{"qk_norm": false, "init_std_o": 0.00271, "optimizer": "muon_variant"}
MLP neurons of a small language model. Each row is named by its layer, matrix (up: input weights) and neuron, and shows model dimensions 256-511. Each number is 128 + 24 x the weight over its row's rms, rounded and kept within 0 to 255. Numbers have three digits each.
After each neuron's rows, "fires after" lists the tokens most often just before its 100 highest values on Wikipedia text that the model never trained on.

L6.up1828:141126111091118191117096137119124103115156123130116093140133094136111118118167162119074129121134119127156116144131176092168140128145084144166144118133161165113116127129137119148135148084122105151166100116085132110112147143128152148137153100108125139130163156134161131172115070121106108147161107150158126155121136138101104116099106136104157116106132130120093101132117142067129097125136123135131131143072096140116102127125122123137140153086137110181131121077131086088079168145142117115117137065120090113092129097146113108120149142138101154121087131092178103115147128133146107089109109121140166111152135161072144092136153130141107125134128127090160116200150137089096156122087106144100116115133110100103110130127127122074106138131186123143160159140093131106138129116115135
fires after: " his", "'s", " His", " its", " her", " their"

L6.up371:089106115142123138139122136153110133142100152123173133134121159121131100138102132120096133144096093130138131159113088110133160132105141111108156139154160104106136124166103134111115131136176064101159130132135144117132134097116107134170093131126156152153143095163094162107124128096117090118142149095160148114114146146098153163150117144141129143133138142160130143172159165100119098155138114147099152137134183104069121114120157096131117161174171170107108139139149159133105123153082156136106099137122116137104138160132122122140124126109100116188119126123107153124129153151150175147133152142125183156164119129124138131128103148127140126114107133099103094122128125119117126175137126149115151159171164108121160137125085148112132091126145121113112157147135178104153142088174107
fires after: " in", " of", ",", " to"

L7.up698:138160151090148153146118162152132120127134133107126155163146153124125062156157134092113124162113126124154119148147121117122143097104156211105168141138149126121128172120159132135141123091085118128170203139153099121079121126114145102115112112087115120123129117128141107152154125120163155126117081122108133115157125120115114121088130114120129125083136139115084113132091109130128133138163108145172143160125128118102124116098169113104149120106131126123120138150131105146108133123128137096161139153131167130132175184159050117160136106107133126099153134107158129124136108126141160129192134100120124105174103136170116155150106135133125114097105184134132116143136130120138124143150150102151135169107111063119125153128078091114125154139101133131156118095105106121107127087135102
fires after: ",", "18", "_{", ":", " of", " "

L7.up1382:105150165124152131107105132132137110131106115172181122137124120117146120132144093142135119095109147124160120096118166095084161121123162112153148126075159156102114077166123136144170181182122127096132111112091140115135097118135114144079110127170133169139133133123118113123098132138147139159149138114090153118118116142125146139111105159120105163122100129127159078113118089209113124144114133179133126112118143073108111112135153149146142134141152131149140152160088109100132141132131136092134089169127168118131112116122110098141084138160145129117135137146117116093142113135127179123149087103136099094106123106172119149127164067124100081118132156113109137139133101154112119137134120137128142109126155140167135104134119162105134144179134169122120158121136147188111080139105156
fires after: "10", " L", " F", " N", "F", " "

L6.up992:124138119142163097116145147158130104155136119117069141135100086090113147144154128112088116118077110121107125100137144153133160138153112144141114137123115140152118078146153105108104161093130139137056138176105118114101135102159142120139120126116129128099138126143134111136160050143130168106136106119138122124132143074092094149122096133152125119123129108118110165115144154066131138127134073110123134168166171152112145125098107107147155147123090142127111119123134112125128114135151107159095132156126138107130103147137153068115118103131156135153128130119136139151122139109163147145122104118156143132106140106107084123095145132130147156138113097161163149142157148135120136138128144133137170122133107118103110117134113146139120139095122114156131095123102152174167101131121131
fires after: " ", ",", " |", " of", " ("

L7.up850:120114160088145145138149127148159146135114119153178185147117157127145133162160146121141126157135153149153096210127136127116157134073137123109160138075157180115122114142114153091164178085091139126110114096127094156138109109077118096131075137159144108107136152114133117114139143113149142083170119130098114135090132116138109107135125126126132139147153127092086059095162140155139092119158140164102112143100116124145131052143140119131162134117147127173121137156107118107057080149091136106161118132132126107143103123153106106151104130110161116095135097113110095129116138093111125123130143108111175144121112147128114173140109139153085148115084121141076137076130125147103110128121141107130087116137132144160103086096107138161134106170130157103090136107171114143089173118130117
fires after: " F", "5", "F", "f", "6", " f"

L6.up250:126133138105177135104158138145112151131113155130115070100175118140138110131129164110143121128134125123169147120160130113162117076107145121130151108114104117169095133133099156129156133112151094125125146170119123118087083120153130127122120147111134112118162142109110140162113141100093147136102137134128125126154137148109106105157149132155132105165107118092069133127125145157166123099095165134178121166087104152120108137119140157128132097113107092084128144093155103125139093121118124203113163143124146080118158114091105135150132149132161097172114128176091133171146099112131121089166142132103118087123143156179105159113129169144176126114122112154128156144120141096105126168137107117148148141114162154144152127099093132100133119139156122157081131100107107141118082142119192
fires after: " ", "|", "\n", "==="

L6.up1387:124108116133131113126120096119148103134130126103105127153131127050113132157120113107140128111136142090154115116116117132121152118154093125166158111104115118138140112165153126180102130104112109110128141128123116103130143105104157084114128140124135102145131134115131128128116108104162117117127140139107144164129111118118107139109127139134144113129117131145136123122110126132107097088127133121105121173090108140146104131111110150134137140083100152137187140088110140185134113102131086128097105151135159107141130121141159126120139179113162144116137116124101168096147127133134160120125151127117125104173112104137121162150153083096146135116178124101130135093150095104073136112170101178155109122130131141166158118114171115136112130123187136113163130123094091149126114143120143
fires after: " ", " |", "–", " his"

L6.up1690:115119110172130145092123107116092168168134118140147132156079131089154143182108137098129145143120124122129121189087107130113122113158124131138129117124132131124111174133128121171129091136152097137146117173141137134124154142103114136121128095119158152099100090133150121128122153144128139142183142138100131117085095078152166131106152161154101178177127114125112138129090156123150099107098162122113143100140103163114109188097094128092101140167115121175156095157089093093119126138123127125140131104139142104086108108152180103123114098165130124077140115096105132092119170130118147174109182133106140133120147137138122138152122149150140126115159088088116121116083159090104146110147137133131169119106136093116152130128092125148118168128160139147146108073110120115165090138118021
fires after: ":", "′", ".", " (", " ", "–"

L6.up952:112145159132125133155106147134106112159138144133084154146088173155131153116091112114149128101109173134114103135172101158182150120108114113141150125116146133125140146135107104145123093126152119112104109142125166120149143137100139102112117101135105107142181084128155107109131138133119143162106096093084121148074092114092106116137114160156146113121154121105115152165116139137128116100056077153152124097122154165148085119122139134158094106164143096122141100126155104101125139092162114123152113147177168154139118122149077136145142111156132116099101135140134157147094132131146152090130149123138144096178135147084121070145104094155135120170104165134136163131131118141135153112129104134131124122158124083135139132154122168150153124101120142106129124089148138131112125104148167
fires after: ",", " of", " in", " for"

L7.up863:153132151099109144144181109196137142083134121118085116152123076158138125136150136106097114116159137157146121177184141136132154166164119078154149145119139184093103162122116158169131158151081105160119090120128160113125159128145150090138136139138077145119103130129154105124124106120133121131138129153157173145116164127097154133093144137139110134162159124152137123111158160155161119175128117159131109113132132121136128167149140121108119200165139166181149140135097157119108150127152122128134092145135147132129178181152122151111139135136149108166113134161110129114135099155105124148092182133172136149165135158143098147142104185120135115116135094146149141128169142123131136162155122155185132163139108106149105153119118150137170119134084148113157115110126139141091133102120126
fires after: ".\n\n", " career", "==\n", " Party", " life", "M"

L7.up643:124106135151136123164120079167060126113117104143133156104117093152150113135160120111090151092138103118171151113129076096130175131116167138144172177169158140171133123126106109128171162137143119094104162180110161091154139162145117143101149111146115131124126142185106125117140135126152067082162117152129146146100137160137131116160143131126134150140132108147117166099166130122134113109145107127139139128145167182138123143120150118151137044157134123122147149121128146145131099125149143103072139132130111138092121135123100120130136115088115121109136129132160126118126127116159187157119090169098135154119111136132142147123172089100158123135119166099111082057137121137090144119112178126134116153104118101135139154146119174121148121148073153161112118131142103106111150144110133
fires after: " /", " |", " ("

L6.up201:139133118126196134093158138157067144131105142097115110128139142103162116161150076103128097149099135154183138146087133141116122141115118151065119146129102146147129123135129135122119147125144130111124170102134131131122120178138120078109107088155160113145129119129117150145134133103157114126116069101139135083155159138135156087103159129088106113163115129160135118081135062110081132082144113134079145158122125168105153106126113142104153133100138158109120136165109131173141108117114126149144116131143099145147160108116109105116174150127096135127099104141162182139113120118085111104167111174123130139128138136123116153136167103127144120164124116154102144136140114090144127088106110138123118140100144174133151100109162096159146120101141106110091110113125092112105102172101153
fires after: " |\n\n", ")\n\n", " ", "\n\n", "-", "|"

L7.up929:154130122140143100109136111129131147145125112156151120117126132153129114133117111171119107172158135098146098168098098132107138160153175165162195082151137168137120122089133150118126148124139110105096166103131123177141102125110148120153135157109134090130105166149188139161129069150105159089128162122158121114125074131123085110127121113150139142144125130125128108131183171099126118145143129157116150128129116120118172128126128101116118130157148114094120100132112110121153136103123126128143093130138187158123122120096127102087141120131144111083125125156132187053093103143143148165156178129116082124094084143087130141136121128094132073128115111135158126114148153097098116136104135114137110109095093132124134146159111087124143114137147128130086100158146083139129123165132111
fires after: ".", ":", " Day", "-"

L7.up757:165103129147133130113126181136099120146156122098125053115161143107198154157120085153068124090117140112120106116134155126106151149150098132161124149119121163110135124129155112096144115169174113157144117144138135109110121116139154087111107118135129154155092119136114162144113062124090134134113087108115149099093108131193127150131170145149147110149110136077113135130102110121183114141196133142085107106155106110154128161144135095137120123150123127123117137119119126093130137140105106125149132116144145096094127117119125135143159128131114107129121162104144160090130134133137112135120137110190154132176123151091099121110173114150110139111150114091158123109117154096115156141139167073135193117153105157123108100133135146130131129155119181127135075121121135096138108111158128
fires after: " ", ".\n\n", " (", " [", "\n"

L7.up1090:105138109122111126081126160124132139161141110104133116137109122143161124117102140116094161124147169112118156159112192138151152166133173097160108121106137112120129166093115110094145118128120129128087094109114178134144144141161133152125108039176136131149115145122110105141135097192158122120153092139147112146089145106136115138163113141130128122177122080143126157075083145183116101106121131127135121118148120157114112126116123117123112121125137138139163132136102109178089148142093114147132102121094102131123116136127139118119112176136164136101101128126145140129108136090124088131107150111148118110107123131128131100130112111126150100112119089090094129102121107096103150098132097135121089080125148138133120138104117159127174110118117159162101124126169148136125127146141117
fires after: "–", "°", " ", "′"

L7.up1066:124119094159112150143110148181151109135136145103145182187137122122114130153124159100143122129134128151076152089172129129158152119106176072150118110148130164154156143090166129091136141151141101113156128140111139115077094107157132138157134086146113117138141159144084150106141156128072109136097112131093107103155108119094103122152140151103160142126124151139110153157095151156118138154111103104129119158127114156086122138152134127175142111145117123113113132101123135130144140083180121144137132212125134123124106094111147153121122135119140127169117107126104117131129104097152151132169125179103168097128159094136136124167155152155157128105101095162105150144155094130138123132162161080173138153119093138120172096137083148119146124152149118120101068148103087121111102139134139
fires after: "-", "'\n", " The", "\n", " with", "|"

L7.up1512:138115105132141151110141120124139118118157136150099108125139105164141126138172128149114154109140168116096134095132144168158146117115142130156109135129117130127148092131146137129083164147099095110108108196110107074075129087142130089162094128131138142107117111101088142148165151119114098092118116129128109118115184139187084131146111167079140147128103145122102123125118157158087144134093119122164131166144130134140153124094148120051127154136131161125136168134058099173144126102131093133105103116138156111162103120152157121183151152117092126121076169145126150123082097078144115123136127118116164099133099118118101122131113087143104109142152129107160080128144119087155137133163114141145112156122126119176134087096159147164160114121121151122110107123116128159088139141102099
fires after: " ", " |", "1"

L6.up1508:110142085130125122133141124120082112123104124103125116116163131137159140112151166137128116091127071151129138152174105164132163174162120138153186161122162146115133166118153120110156145122128113149115119112110147094163162088100130128117169118092136152133141137131156124139080129131135135116081088156078131176168127152130121114145133123118137161157121159146144133109095150074115134090163144124120120118152123143149139126103157108132140082129135157127108164140143173135151129142112113100147127115131134163106159125132150108114123168144157131077138157101152129126131104138122081123136122129120082163111101173164127118147183130113132092126093115150168163123147143116152099132124164130171125121115134121106159142129084132123111133150122152142123129124137135161181095149120139
fires after: " the", " |"

L7.up216:093116140102136134121145122190167122123104163144107143137155143115132125149157162086117142112114174140101098173155096114151147165093110136146117138123101164181102190118098112098136138140138090138101149155101132077142123118162087129140158114096157132121148120126114134099124134124135113113145165144114112116119119122115116143122137136114106125139126164164157160118112078137105138093133113142128105140101119098124087125100105119136055122108139115104118131134196097131147125156177110124146144130109142114159140116129127109130135144123102137156133116120142141147170136185118123118148159124106154095121138092099163125130119132133103130127135123121132102113114122149141119196194119179135136101111163147147114116109111125095169108116114132162150141143110116128135153159076167
fires after: " |\n", ",", " in", " Length", "Original", " |"

L6.up1287:113165120157130127107120153136107114158125165136156149166133096150128110095108143134120164094118134130145200155116130126100170122155113090114131131123167107084124121115114152131137111090102135150154147125129153099148104120115163121118097098125100123091137110152091120119138123145111105113087143137134152083155147137164072125127114111113124117069152130113148107129129116128132120127073122119126115112097134091147170122110138126095167093166208133150165132147086103134111174150176113154139110132072125107152148133147078123102134125135097151135100140149148125104120122139125121111113119125135160169093124107162198096145159107122161149100187128157145131159164115169154146112133086094132146149113138089117122090123116151126087123129160119126108139115146107102109117118101099
fires after: "18", " his", "11", " During", "15", " its"

L6.up1464:124132148140136175107148142087164134107104095140163161112143083159141119128128081137120159160134135135126132151106117128122151136132111162117126134137144139133132141124169144138127144144115110093094135196124152146131131132142090147141131165149079130107130110105110108124097119161144116121145122133130137100133128122097144117080113156116173131119132120122038116107116135153134134067110124155127142167113094169133134139148147152136133158144136148146117120157128125104116167121094139115168117124121140128108179112173102112136122144088142162128084110110115104132138143104178122122099154141135134179116098129130070151119148177143156165091136123126124166086125140122134123102136102179138148170139106164108113123113124116148129128106105128141110100121143142119119094135081130
fires after: "19", "20", " cm", " ", "18", "–"